From a checkpoint of a small transformer trained on Wikipedia.
Size: 9 layers, width 256, 2 heads of 128, MLP 320 SwiGLU, vocabulary 539, 4.9M parameters.
Architecture: no biases in attention or MLP, capped logits.
Training: 103M tokens, 6607 steps.
MLP neurons of a small language model. Each row is named by its layer, matrix (gate and up: input weights) and neuron, and shows model dimensions 64-191. Each number is 50 + 12 x the weight over its row's rms, rounded and kept within 0 to 99. A neuron's up and down rows have the sign that makes its largest values positive.
After each neuron's rows, "fires on" lists the tokens most often at its 100 highest values on Wikipedia text that the model never trained on.

L6.gate186:58 30 51 59 59 32 54 50 47 44 74 43 56 71 68 74 49 55 65 74 45 58 61 47 49 63 50 49 61 34 36 41 45 40 52 49 54 85 49 44 54 50 29 55 74 58 50 61 51 58 34 52 62 43 53 59 38 36 49 45 53 57 62 41 60 71 49 34 68 32 64 58 39 60 67 50 29 38 36 27 62 42 50 58 60 48 29 60 71 49 54 54 62 64 57 61 46 57 48 64 54 51 59 51 42 64 45 33 45 50 48 55 32 33 44 64 58 38 78 39 59 47 53 40 36 39 29 69
L6.up186:57 31 36 41 51 58 48 54 39 22 60 45 57 54 69 58 53 66 38 57 37 22 37 38 40 39 56 68 68 39 44 68 41 66 51 21 46 44 75 48 22 75 46 52 61 64 44 60 60 48 64 38 28 51 65 50 50 60 34 50 37 62 41 49 45 32 59 48 47 55 64 33 49 67 53 69 48 29 32 37 50 38 80 49 58 54 49 42 47 39 33 51 70 48 48 66 50 67 39 59 39 52 63 46 62 28 44 41 48 52 42 68 52 49 26 77 73 57 48 54 65 53 46 45 34 40 51 52
fires on: "in", "b", "t", "im", "g", "eb"

L5.gate232:63 59 44 37 40 56 47 65 56 53 55 56 38 32 52 42 42 48 51 46 45 67 54 44 55 56 31 42 56 43 27 67 52 62 58 50 50 69 62 47 50 50 49 60 50 41 49 35 33 62 44 43 58 57 48 37 73 56 41 57 65 37 45 70 62 46 54 38 43 50 42 57 40 34 60 59 66 42 76 56 53 43 45 38 32 53 49 72 50 54 38 60 12 48 47 62 39 61 65 67 50 54 41 59 46 40 41 63 63 48 54 54 56 46 44 55 48 58 69 63 53 45 44 58 54 40 62 31
L5.up232:49 69 63 53 45 68 57 46 52 51 62 51 48 49 26 58 63 41 78 54 72 63 58 67 25 47 57 59 49 63 62 45 60 26 67 70 53 35 70 59 32 50 58 54 44 41 43 35 56 46 46 28 50 56 71 56 54 44 59 32 42 51 52 46 31 58 44 42 56 50 53 41 52 16 51 41 46 43 64 52 63 62 41 49 55 38 50 60 51 39 66 58 49 39 46 33 48 59 69 52 47 22 53 52 49 56 48 68 42 35 56 67 59 74 47 44 44 49 53 42 45 62 55 57 39 65 35 36
fires on: "r", "ul", "le", "ol", "e", "or"

L5.gate6:86 63 54 52 47 51 30 60 44 39 35 46 41 60 55 49 37 49 55 70 54 73 52 47 37 80 44 49 42 54 39 53 55 49 25 59 58 52 36 46 44 57 70 57 35 53 36 53 49 60 53 46 53 44 63 55 75 34 55 52 38 70 56 26 68 47 47 61 56 51 29 42 57 48 39 41 38 65 48 63 57 42 54 34 44 40 59 48 63 89 70 51 73 41 67 51 72 41 64 36 55 47 46 55 55 54 69 39 54 60 33 52 58 42 61 65 34 56 78 63 36 57 50 51 25 35 28 62
L5.up6:45 27 60 30 42 44 44 40 44 51 63 56 39 55 41 50 70 56 52 62 46 59 16 50 32 56 56 55 60 49 51 52 46 57 65 60 71 45 46 47 46 50 50 29 40 44 64 61 70 60 37 25 42 51 54 74 37 63 52 29 71 69 45 63 58 37 44 38 44 47 52 29 62 56 23 35 52 50 72 54 55 55 47 44 42 40 63 37 67 55 52 45 49 47 66 42 42 50 40 22 31 47 49 77 37 58 47 54 39 51 20 45 65 51 44 62 49 61 37 50 37 48 62 32 40 49 52 54
fires on: ".", "c", ": ", "li"

L6.gate219:65 46 46 48 70 59 45 46 58 57 59 63 70 59 39 47 25 66 44 39 36 47 49 52 50 72 54 71 52 59 58 61 59 67 59 44 38 53 52 65 72 46 70 66 37 60 62 51 34 27 48 59 51 49 44 39 28 44 37 69 45 70 54 59 54 84 73 56 56 42 62 54 43 41 55 54 53 57 55 45 48 53 67 47 46 46 55 50 64 49 59 60 40 48 44 36 59 50 29 52 46 27 66 38 35 48 51 43 53 17 55 64 41 49 56 34 60 48 71 43 33 47 44 50 42 39 45 41
L6.up219:37 62 65 27 56 63 44 53 35 55 73 59 38 41 23 41 50 46 59 44 58 57 10 39 45 50 46 42 49 51 26 33 36 56 33 29 60 41 54 60 64 65 59 66 52 66 33 32 79 25 55 37 56 44 63 48 32 49 47 57 45 50 54 28 47 56 54 54 51 38 52 72 38 54 46 27 43 55 66 53 51 76 64 36 69 50 47 55 41 49 44 66 49 37 45 31 47 32 68 60 42 41 33 52 68 79 44 50 62 45 40 57 35 56 48 56 52 68 47 60 56 61 38 56 50 69 31 56
fires on: "i", "r", "ig", "ill", "ol", "ul"

L5.gate247:54 36 68 42 46 49 52 57 63 45 39 47 56 47 70 57 40 50 36 38 55 56 38 71 44 65 54 47 72 47 47 66 47 44 52 38 46 34 49 62 72 66 34 59 54 32 46 52 45 42 77 58 32 52 42 55 46 68 47 72 56 56 48 23 61 42 34 37 46 12 44 68 43 36 44 74 48 48 58 59 48 43 64 40 60 48 43 62 63 57 48 38 37 48 49 49 57 31 37 63 58 63 46 52 50 74 72 74 66 35 52 48 37 64 44 77 61 25 40 46 55 72 63 57 43 50 59 62
L5.up247:52 51 55 43 29 83 57 75 38 60 72 45 78 55 39 69 44 17 56 49 41 68 37 55 56 45 60 66 45 45 25 27 79 58 46 61 45 43 47 20 52 51 35 53 49 60 57 39 39 43 63 72 56 39 61 42 58 52 45 60 52 48 39 32 41 49 50 60 53 51 45 73 56 57 38 40 53 50 52 26 40 70 62 47 46 37 50 38 43 28 55 40 36 38 49 45 65 68 40 45 63 61 62 49 42 52 74 36 72 44 38 49 58 50 59 57 55 42 61 64 56 37 51 34 49 52 49 44
fires on: "os", "ran", "ac", "a", "e"

L6.gate292:61 60 31 71 44 51 56 30 43 47 58 48 39 55 27 61 43 44 46 44 68 49 31 49 42 49 43 50 34 52 59 61 38 29 44 38 52 28 33 53 48 37 55 56 35 64 54 25 65 31 42 36 41 68 58 41 29 30 69 39 69 47 35 64 40 54 45 43 33 54 46 52 70 46 52 41 45 37 24 46 48 50 55 49 38 41 56 65 55 47 42 29 58 49 55 48 35 61 54 40 48 55 46 36 65 61 47 67 68 46 50 55 50 39 35 57 43 30 51 44 42 51 64 37 48 21 62 35
L6.up292:69 51 49 59 51 56 42 45 68 55 62 48 34 49 43 60 59 44 55 64 45 28 29 69 50 55 44 76 44 86 60 53 49 30 40 52 44 55 54 53 40 48 50 36 37 76 47 27 52 30 67 27 51 49 59 77 56 47 65 59 47 38 81 49 57 59 43 46 63 36 66 49 45 49 65 53 59 33 43 55 40 49 41 68 46 41 57 34 21 46 44 48 66 33 38 56 70 52 65 60 42 44 66 54 25 38 39 40 58 42 66 59 56 43 54 79 55 44 33 32 35 44 43 30 70 74 50 65
fires on: "re", "on", "h", "er", "y"

L5.gate180:51 61 57 58 47 68 72 66 59 41 42 66 34 67 65 26 51 56 48 54 54 56 69 55 32 56 44 30 35 44 62 51 42 51 41 40 74 39 30 72 41 49 50 14 50 48 53 42 57 68 61 38 39 43 61 69 51 41 65 49 44 59 57 53 52 47 54 43 47 46 41 56 35 65 59 30 38 39 53 48 36 54 52 60 63 51 57 39 38 54 29 46 59 60 31 62 28 41 57 28 29 54 62 54 51 57 59 46 65 67 57 62 34 53 49 40 49 60 43 49 53 48 64 28 60 35 37 52
L5.up180:51 56 48 76 57 45 18 51 32 60 59 41 49 51 73 48 54 26 42 46 43 47 40 56 60 68 45 57 66 50 62 61 63 58 60 47 34 29 28 52 32 74 66 53 48 28 43 64 65 48 13 55 30 46 60 24 44 48 47 43 60 41 42 42 41 48 57 53 59 61 52 44 56 53 56 53 60 52 54 61 49 40 56 58 48 46 20 32 45 62 61 76 57 62 62 47 50 50 54 65 48 40 37 36 71 65 50 71 58 51 54 30 40 44 76 65 60 54 51 35 61 61 54 39 68 52 21 55
fires on: "ed ", "li", " ", "er ", "y ", "el "

L6.gate318:65 46 50 39 79 47 41 57 56 43 50 58 30 19 46 40 33 49 37 34 55 42 34 58 33 41 31 52 46 56 49 45 42 40 48 21 53 54 34 49 68 63 63 54 49 53 62 40 59 43 70 46 59 39 38 65 38 44 33 54 43 63 83 79 46 41 35 55 59 47 55 43 66 33 44 37 48 36 55 51 59 53 36 57 46 66 58 41 37 46 71 36 64 45 57 42 53 39 51 25 65 60 45 49 52 54 57 54 54 63 36 25 50 54 38 85 47 44 65 53 56 68 64 62 64 75 51 35
L6.up318:67 59 68 51 55 48 43 50 37 49 57 19 47 43 36 74 50 55 69 45 63 54 56 26 54 31 74 60 43 60 41 48 46 65 57 63 78 65 50 35 39 65 54 31 62 44 51 47 48 39 63 66 56 50 54 25 49 43 51 57 40 61 61 58 30 56 44 61 30 34 86 48 63 54 59 68 57 53 25 38 55 63 52 28 58 56 58 65 44 54 57 57 41 37 41 59 47 21 57 54 55 36 71 65 50 48 49 54 38 41 61 57 58 59 58 29 41 40 34 41 54 62 50 72 43 52 38 48
fires on: "u", "le", "ip"

L5.gate220:49 58 59 45 46 59 40 50 41 22 47 54 46 58 44 42 66 47 48 43 59 43 46 32 44 41 26 59 57 45 46 61 38 62 66 54 49 58 34 46 59 35 63 42 61 32 48 55 58 42 40 58 70 35 56 44 51 51 75 45 56 51 72 54 69 38 11 67 62 31 48 29 70 43 37 64 47 45 72 63 58 50 70 65 32 69 63 48 66 38 55 60 57 53 52 28 43 22 31 27 58 45 49 42 53 69 43 55 75 61 44 49 78 76 52 39 76 63 54 76 58 43 27 48 57 49 58 37
L5.up220:36 48 52 37 48 46 51 32 34 68 59 48 50 60 57 49 58 43 58 35 53 40 41 66 27 58 74 52 42 49 30 46 48 36 45 36 45 46 51 57 41 47 56 63 57 47 45 86 63 52 44 46 74 71 48 51 62 38 46 38 49 54 63 63 43 51 56 51 55 51 45 45 38 67 39 56 65 59 57 62 50 46 59 81 41 32 48 42 33 54 60 77 57 31 27 63 57 40 58 52 27 56 67 78 40 65 52 64 58 73 53 30 60 54 44 58 45 53 72 60 56 54 54 46 65 35 66 42
fires on: ", ", "as ", ": "

L5.gate69:52 54 48 45 46 36 64 60 41 29 41 54 41 40 60 43 51 45 63 56 35 59 65 63 38 64 50 52 64 27 55 48 52 39 40 39 58 47 31 48 75 45 49 50 62 68 30 50 53 77 45 34 64 67 47 46 56 56 72 56 63 49 39 38 48 54 45 77 38 43 44 40 54 39 74 48 43 44 39 43 38 49 36 64 51 59 52 57 82 27 31 56 46 29 46 51 57 40 34 43 62 35 46 42 41 22 54 36 47 49 33 68 38 68 40 43 42 61 38 45 59 70 57 45 58 55 48 59
L5.up69:55 59 64 72 78 49 54 62 83 59 53 47 59 52 40 20 57 31 74 63 65 56 45 64 35 57 21 59 34 39 62 47 40 33 45 61 59 50 25 60 61 61 68 51 60 57 41 36 52 38 55 50 48 53 43 52 36 37 64 53 27 40 48 63 58 44 49 61 19 62 43 63 67 45 58 69 51 66 42 28 52 63 30 65 40 50 53 37 57 52 32 30 44 44 40 60 53 53 50 44 62 57 50 54 64 41 52 69 31 63 40 59 38 56 48 42 41 50 62 52 73 52 34 63 55 48 63 34
fires on: "r", "x", "b", "o", "c", "am"

L6.gate18:37 43 42 52 47 51 59 49 55 57 42 52 36 48 31 46 73 55 68 49 42 73 64 72 35 44 54 40 50 58 56 51 49 60 37 14 47 35 56 35 62 59 44 48 41 40 61 34 70 54 41 53 57 66 63 72 71 50 49 35 44 55 61 36 55 62 60 61 41 66 69 45 42 67 65 47 46 48 44 52 55 39 38 31 50 58 82 53 53 51 55 31 41 49 41 42 49 35 42 59 44 34 43 39 58 67 48 40 71 71 53 69 64 88 32 33 41 59 59 52 66 53 46 59 53 39 42 49
L6.up18:34 64 54 55 58 60 64 55 57 68 25 33 37 33 54 59 54 61 49 52 70 53 56 41 46 58 69 18 76 57 53 67 65 46 55 57 34 50 53 54 61 56 55 43 48 58 37 61 52 43 59 67 22 51 45 50 64 50 58 36 50 50 62 52 41 53 52 65 56 78 52 56 54 62 41 54 56 51 58 44 28 50 57 60 46 40 72 63 49 55 61 63 71 52 53 55 40 49 71 48 56 40 45 49 52 42 59 56 36 42 59 36 53 67 76 38 48 33 28 41 59 56 52 30 52 38 65 73
fires on: ", ", "), ", "e"

L5.gate269:46 59 50 35 36 50 62 35 68 49 60 46 27 59 42 46 61 45 49 43 49 43 76 29 43 38 53 59 39 41 56 56 52 45 53 63 22 53 59 45 51 48 61 74 39 48 60 54 36 56 38 78 47 50 51 46 59 55 39 30 63 33 47 50 32 54 37 55 42 54 49 48 49 60 47 52 63 40 37 39 62 29 57 45 53 55 38 53 54 35 41 60 42 53 39 49 58 60 58 61 35 55 45 51 47 55 50 58 53 28 29 75 47 38 25 47 58 62 55 61 25 73 56 35 31 49 62 60
L5.up269:47 48 57 48 62 35 59 30 42 43 55 66 34 65 51 45 48 56 32 58 60 63 65 55 47 74 37 69 45 36 37 36 48 54 71 51 49 53 42 32 42 40 47 68 48 49 37 50 61 66 36 60 56 54 41 68 51 26 35 41 51 52 42 63 39 79 48 42 68 56 53 36 35 44 25 53 62 41 35 52 48 43 47 76 42 38 31 57 75 31 51 58 40 54 60 47 55 45 36 73 49 57 68 66 52 47 76 50 59 68 30 55 52 58 43 54 64 20 41 66 41 69 60 59 38 60 52 49
fires on: "l", "-", "ti", "ol", "e "

L6.gate264:72 60 58 51 43 55 60 67 58 57 66 56 15 57 44 52 29 42 38 69 52 61 37 31 38 55 46 58 61 48 44 74 41 55 64 49 22 43 52 24 59 50 62 61 44 38 71 35 44 54 59 50 61 64 39 51 55 64 44 40 62 25 48 48 46 47 53 47 51 69 42 51 24 37 30 66 44 34 57 44 59 34 62 59 37 52 67 53 53 31 48 48 50 66 55 64 49 47 45 42 44 16 66 48 62 66 52 37 49 61 60 57 65 39 43 39 59 50 72 71 41 37 47 64 65 63 59 54
L6.up264:65 37 39 49 41 64 70 63 75 65 43 29 68 39 40 29 23 62 38 44 50 49 67 56 52 59 57 45 64 62 71 64 44 72 41 64 39 57 56 53 64 51 41 39 60 67 30 72 49 33 45 37 46 61 57 64 68 50 79 67 72 45 63 36 40 59 46 64 72 47 74 46 28 54 49 50 51 56 39 30 43 63 42 49 41 47 62 63 34 61 61 48 47 50 55 63 53 47 63 52 45 36 43 43 73 56 44 26 47 49 38 57 50 54 69 40 48 50 57 38 38 48 40 54 61 54 53 44
fires on: "T", "p", "er", "ol", "om", "h"

L6.gate25:48 63 47 55 28 45 64 61 53 54 43 56 44 44 48 38 51 28 59 52 64 58 53 41 71 48 56 54 61 42 47 40 71 45 45 50 43 58 46 41 41 67 46 82 45 45 35 51 58 52 53 63 57 24 59 25 45 18 43 47 79 73 51 46 46 46 56 41 64 59 69 52 64 33 56 49 52 59 36 60 52 27 27 62 53 43 39 35 67 71 52 39 75 47 54 39 54 43 39 61 53 59 67 49 61 46 47 52 90 55 69 42 59 62 46 65 51 58 46 58 62 58 38 45 67 33 42 61
L6.up25:42 42 35 46 60 37 56 53 66 71 49 70 71 55 59 38 66 47 47 40 32 57 53 42 57 53 52 68 57 46 50 29 63 35 52 40 52 67 70 39 26 31 54 66 51 32 31 35 60 47 45 76 46 44 64 36 53 58 41 50 37 40 55 57 40 36 41 45 52 42 60 44 69 36 57 58 32 56 30 38 57 42 60 46 63 63 46 57 52 54 51 68 53 76 45 32 59 45 47 59 32 41 52 42 48 50 49 33 56 55 68 26 47 58 61 33 51 57 50 30 60 28 67 65 40 58 73 48
fires on: "'", "ec", "ou", "u", "ow", "ent"

L5.gate68:18 24 28 35 51 51 66 48 44 44 29 55 37 51 48 61 41 54 30 56 64 32 31 56 55 76 62 40 40 49 50 49 60 58 43 37 66 62 57 55 63 15 48 36 39 53 56 49 26 48 25 78 43 44 42 49 61 61 44 50 43 37 61 46 63 71 41 56 52 33 67 63 65 60 46 47 38 58 42 50 36 40 46 45 50 43 62 58 69 57 36 36 46 57 70 34 46 42 55 73 51 57 38 11 55 48 46 52 64 38 35 42 43 55 53 48 47 49 42 65 39 43 56 54 26 68 30 31
L5.up68:43 51 48 41 60 55 33 41 47 52 46 40 50 37 60 50 49 40 38 65 28 65 40 54 41 28 70 41 73 60 26 45 61 66 50 63 41 81 47 58 82 48 52 61 50 65 60 60 54 66 65 65 48 34 34 52 52 47 46 47 62 49 27 45 50 37 39 77 43 35 49 70 59 69 40 67 68 26 84 70 54 78 45 45 68 48 54 58 54 57 49 58 50 49 59 45 49 37 47 60 45 58 44 60 45 44 49 60 51 52 64 44 53 71 49 37 49 43 44 37 80 49 39 49 38 51 66 57
fires on: "e", "a", "an"

L5.gate169:63 73 47 35 63 48 51 60 45 49 39 63 38 32 28 51 62 46 33 30 35 79 37 47 47 52 35 55 47 51 42 63 62 30 28 55 39 43 30 66 17 53 39 44 60 56 42 51 54 55 71 50 49 43 55 54 36 57 46 57 48 57 45 40 61 57 57 49 48 51 43 42 56 30 56 57 41 36 53 71 45 66 70 54 53 37 51 34 28 61 39 20 79 55 57 46 58 33 42 60 43 35 47 56 66 60 45 50 70 47 56 44 51 52 57 58 66 34 38 51 64 65 76 51 52 55 46 33
L5.up169:43 39 50 41 21 69 09 58 37 56 62 57 54 28 39 57 36 63 67 57 39 44 37 55 63 82 45 44 46 58 70 36 59 41 40 34 55 34 58 65 52 44 57 43 50 55 36 54 53 41 54 10 71 48 27 52 23 63 44 39 52 57 26 38 46 44 63 57 51 45 67 53 69 55 33 64 41 39 58 50 49 41 42 58 46 65 41 48 50 62 53 81 57 63 44 45 42 51 51 61 41 51 33 35 50 49 52 60 49 35 66 55 78 40 51 57 78 50 34 48 67 58 34 42 57 44 55 61
fires on: "y", "id", "sp", "on", "el"

L6.gate96:52 51 50 58 43 21 50 71 49 53 47 77 38 55 41 48 55 70 37 51 65 46 57 37 52 47 39 52 36 38 54 45 33 49 61 59 50 70 53 38 28 59 55 50 45 52 41 52 56 35 30 59 69 64 40 59 36 36 49 38 64 67 36 56 39 54 19 72 65 76 53 49 43 65 60 48 64 36 37 29 62 59 63 42 40 50 53 63 59 53 36 44 52 31 59 61 47 42 38 41 37 41 40 80 37 59 66 47 59 46 44 72 47 53 56 59 53 44 72 47 53 55 63 70 70 56 43 46
L6.up96:34 57 45 49 43 27 67 48 60 44 48 43 72 79 48 58 77 56 53 42 57 41 48 47 74 51 54 39 41 43 44 44 40 41 46 55 51 45 55 50 38 55 61 60 59 47 35 59 42 23 51 43 70 60 63 45 11 51 65 43 59 61 42 57 36 41 63 30 31 61 76 49 55 40 24 57 53 48 55 59 38 65 65 40 46 64 60 46 53 34 41 61 76 52 27 57 66 36 44 54 60 49 51 70 51 50 61 57 77 24 53 50 51 59 47 55 65 60 55 29 52 57 42 32 60 30 57 48
fires on: "g", "in", "c", "ch", "n"

L6.gate308:51 61 50 49 37 47 65 52 58 48 31 54 44 68 55 49 67 47 54 56 44 59 49 36 45 50 41 55 70 57 53 60 48 50 42 41 53 49 58 67 57 54 50 67 36 49 65 29 56 68 49 46 65 63 65 61 55 28 49 45 57 35 24 64 62 45 48 54 57 53 28 44 56 42 57 44 53 40 64 64 26 44 45 41 35 38 57 30 47 52 36 48 58 41 52 26 43 42 34 42 30 37 71 66 51 68 29 57 61 67 41 41 45 52 57 57 69 35 43 59 36 38 55 48 54 71 51 37
L6.up308:46 53 49 48 40 32 41 51 59 31 43 41 66 45 35 48 35 67 54 51 52 64 66 48 52 43 62 57 33 45 68 43 50 56 44 55 54 56 40 59 45 69 52 29 52 49 44 43 51 57 60 46 43 62 68 56 53 35 53 64 54 50 50 45 56 49 61 45 39 71 72 84 28 34 36 40 46 55 58 56 50 45 46 41 54 54 68 42 51 47 60 56 34 67 36 47 53 68 48 62 54 55 46 34 35 50 45 59 43 40 39 22 45 22 58 35 54 58 47 44 52 64 73 50 41 39 26 54
fires on: "a", "ri", ".", "y", "er", "on"

L5.gate3:46 44 54 49 58 36 59 39 51 60 60 49 71 59 61 41 61 43 26 61 51 49 55 30 64 70 39 56 50 48 41 61 54 59 53 39 53 53 53 76 38 65 36 19 64 39 33 55 45 55 49 59 38 66 65 51 71 28 53 41 73 47 57 39 46 39 45 57 74 36 48 65 46 68 45 98 30 39 30 32 61 68 41 51 61 41 50 63 39 49 49 33 68 56 42 48 57 32 53 44 58 62 78 84 43 41 62 39 70 50 52 46 53 49 59 72 40 43 44 44 68 60 58 41 41 59 41 53
L5.up3:44 59 67 43 75 83 51 62 52 57 31 58 39 55 54 59 47 63 61 52 49 66 38 39 64 51 59 53 60 61 63 48 55 43 45 58 35 35 58 64 53 54 48 62 53 28 66 51 62 42 55 59 46 49 43 40 43 59 31 50 46 46 46 46 42 83 46 58 56 68 48 52 43 62 31 40 50 75 56 52 44 71 45 43 52 60 23 66 50 33 65 36 58 81 55 28 69 27 66 63 63 52 31 43 72 38 55 52 67 48 40 66 51 39 46 41 34 46 50 63 81 57 41 41 69 50 51 58
fires on: "be", "w", "e"

L5.gate154:32 49 36 51 36 42 68 56 62 44 33 58 40 52 33 63 44 16 42 41 47 60 47 51 43 53 73 49 42 61 52 49 60 40 57 30 39 51 44 44 40 46 41 65 34 16 67 43 62 38 61 42 52 61 45 36 65 46 52 53 59 35 68 60 33 50 61 73 54 43 53 46 49 44 38 26 51 49 67 42 35 48 61 21 56 49 51 65 59 58 58 52 60 42 32 76 70 37 49 67 66 64 34 58 41 51 34 56 69 40 46 41 40 55 46 37 49 59 62 59 59 58 57 63 71 30 31 65
L5.up154:46 59 45 48 60 61 54 46 61 59 43 44 38 45 50 46 61 44 54 41 52 51 31 36 42 35 63 45 58 50 55 58 56 59 43 58 75 31 68 48 76 34 58 41 51 60 52 61 54 32 58 22 47 55 49 59 72 60 61 63 62 50 36 37 44 32 38 59 34 44 52 55 57 24 39 59 61 56 56 33 30 48 65 37 28 40 42 28 57 28 38 43 69 38 68 57 49 62 65 56 57 61 40 33 48 63 31 77 40 35 54 32 43 51 20 45 58 46 50 54 57 38 47 36 56 64 48 57
fires on: "u", "ic", "er", "e", "of "

L5.gate25:47 35 49 61 47 32 63 46 66 66 45 57 46 56 45 31 54 63 34 77 58 45 52 63 31 43 44 53 55 63 47 67 57 56 33 49 42 45 37 49 05 56 60 52 51 51 41 31 71 29 40 54 63 44 47 58 38 63 44 37 43 41 61 56 75 31 47 77 50 36 43 44 65 49 37 33 41 43 47 64 48 60 47 56 43 41 33 52 38 42 59 61 70 66 51 28 35 60 62 27 63 46 39 77 48 47 49 45 75 64 36 64 74 56 57 39 57 22 62 85 57 40 63 61 44 46 56 62
L5.up25:46 69 61 48 74 47 43 52 43 39 36 55 47 67 65 30 42 51 43 44 66 56 60 40 52 42 35 65 59 45 49 53 52 63 45 63 44 49 53 59 60 49 40 69 64 39 37 55 51 39 44 52 55 41 50 52 47 65 45 40 59 32 70 71 56 55 53 34 46 66 56 49 19 66 31 44 40 58 54 54 68 25 39 37 34 55 29 27 59 24 39 63 44 53 61 55 43 42 71 42 56 42 51 70 56 56 47 60 47 59 30 62 56 68 43 31 36 46 51 63 40 36 47 33 61 61 71 41
fires on: "ou", "e ", "or", "ti", "and ", "y "

L5.gate263:28 58 84 69 51 57 57 64 30 47 50 48 46 29 36 54 53 71 56 55 63 46 57 61 64 59 76 42 40 60 34 62 33 71 52 57 64 44 27 44 51 58 53 27 42 44 52 44 46 50 48 58 32 45 59 43 50 42 37 66 43 65 61 56 50 52 43 72 29 48 45 65 59 64 41 50 53 46 48 63 58 34 53 37 43 48 39 51 46 43 60 54 59 72 40 50 61 54 50 53 74 42 42 40 62 29 45 56 43 58 45 17 67 37 52 72 65 46 50 47 59 65 65 22 25 57 63 66
L5.up263:38 40 49 51 58 48 65 27 44 72 30 38 44 42 33 49 38 43 46 46 76 66 48 50 51 46 72 35 51 52 40 61 65 43 13 52 47 69 46 53 52 56 55 67 52 59 57 53 41 44 48 52 75 53 37 53 48 35 56 38 42 56 49 62 40 44 57 62 58 50 43 41 70 44 52 56 56 54 45 35 54 59 46 61 58 67 41 73 55 42 35 56 50 43 57 53 71 50 40 79 27 35 60 32 59 66 36 65 32 44 53 20 50 58 33 46 67 55 79 41 34 42 55 57 39 49 61 42
fires on: "le", "bu", "e"

L5.gate201:61 60 38 34 57 42 27 49 38 58 62 43 54 47 61 48 40 51 65 44 40 61 74 56 42 60 49 41 48 59 50 38 59 55 52 61 53 55 62 43 45 45 69 44 55 59 40 61 30 64 44 54 60 71 30 42 34 42 22 53 52 39 46 59 58 48 49 40 51 66 35 54 48 50 29 50 79 38 40 30 71 38 59 45 61 45 54 30 48 71 57 66 47 38 73 53 40 26 61 51 42 74 56 61 54 54 54 45 47 47 54 65 54 55 85 65 44 50 60 42 51 43 90 68 75 51 50 54
L5.up201:57 60 60 38 70 26 54 44 52 38 68 33 49 39 50 36 51 54 67 61 45 49 55 56 47 65 58 47 31 30 51 55 38 62 34 33 30 53 51 62 56 38 58 56 30 54 47 49 33 50 24 65 58 42 41 36 44 47 30 50 71 55 63 52 56 51 23 57 49 40 58 72 48 59 51 64 55 80 27 42 32 47 61 40 46 53 58 40 59 53 43 35 38 59 47 65 42 44 61 33 56 68 37 57 48 48 50 51 37 42 40 74 39 63 67 58 62 55 57 46 57 25 52 57 55 54 55 49
fires on: "al", "to ", " ", "ap", "ot ", "ro"

L6.gate176:53 27 38 55 55 42 44 63 45 57 38 50 60 58 59 70 52 51 64 54 50 62 46 39 50 51 65 67 40 63 67 62 55 46 59 79 67 42 45 59 34 46 42 55 56 64 68 63 48 45 50 55 53 40 69 25 21 34 55 54 52 73 40 29 67 68 62 76 24 34 53 39 44 55 54 46 41 48 35 42 47 38 52 47 57 50 33 71 66 51 60 29 54 48 44 52 36 36 21 23 65 27 34 41 58 49 39 62 47 39 71 36 21 44 64 48 44 42 78 52 66 61 60 47 41 64 37 36
L6.up176:60 29 43 58 32 31 29 52 42 57 41 62 75 53 62 57 53 57 41 52 61 50 49 49 36 66 57 68 29 48 43 62 72 73 41 38 59 37 48 49 65 30 48 38 66 58 54 57 43 44 47 61 62 49 39 34 39 61 52 63 59 53 35 33 76 63 36 49 64 61 60 61 43 67 62 55 45 38 53 57 39 61 57 37 64 65 44 50 46 67 47 42 45 57 25 59 53 47 60 48 48 43 40 44 56 43 44 47 32 45 57 47 57 65 80 39 39 39 29 55 64 42 47 61 39 61 71 66
fires on: "i", "di", "li", "st"

L5.gate134:69 50 54 64 44 25 24 38 43 29 33 40 41 67 33 55 54 48 51 68 41 71 67 49 27 40 46 57 30 60 37 66 62 51 57 50 31 34 46 48 51 35 63 64 40 60 75 55 54 54 59 40 41 58 62 58 33 54 54 49 64 53 52 58 42 59 72 50 66 55 46 54 58 67 41 32 57 23 54 57 33 35 27 33 28 48 31 47 49 43 54 66 54 36 45 44 16 47 23 64 43 49 79 42 50 65 60 49 59 61 45 60 33 45 68 58 58 65 43 56 40 61 79 55 56 21 50 48
L5.up134:57 49 54 45 52 52 53 47 66 50 42 31 39 68 49 69 44 43 50 49 70 50 77 60 31 46 62 55 34 64 46 87 49 60 37 54 23 61 41 24 47 38 46 65 29 55 45 53 56 39 50 50 45 42 62 53 46 30 58 27 59 46 65 49 57 57 56 19 61 51 18 55 74 36 35 51 48 31 35 29 44 50 53 48 57 51 43 46 66 63 64 79 61 56 43 57 34 70 68 51 40 41 61 66 71 44 48 30 50 50 51 71 51 45 51 65 57 35 45 50 53 66 56 37 40 58 43 35
fires on: "to ", " ", "an ", "ot ", "t ", "the "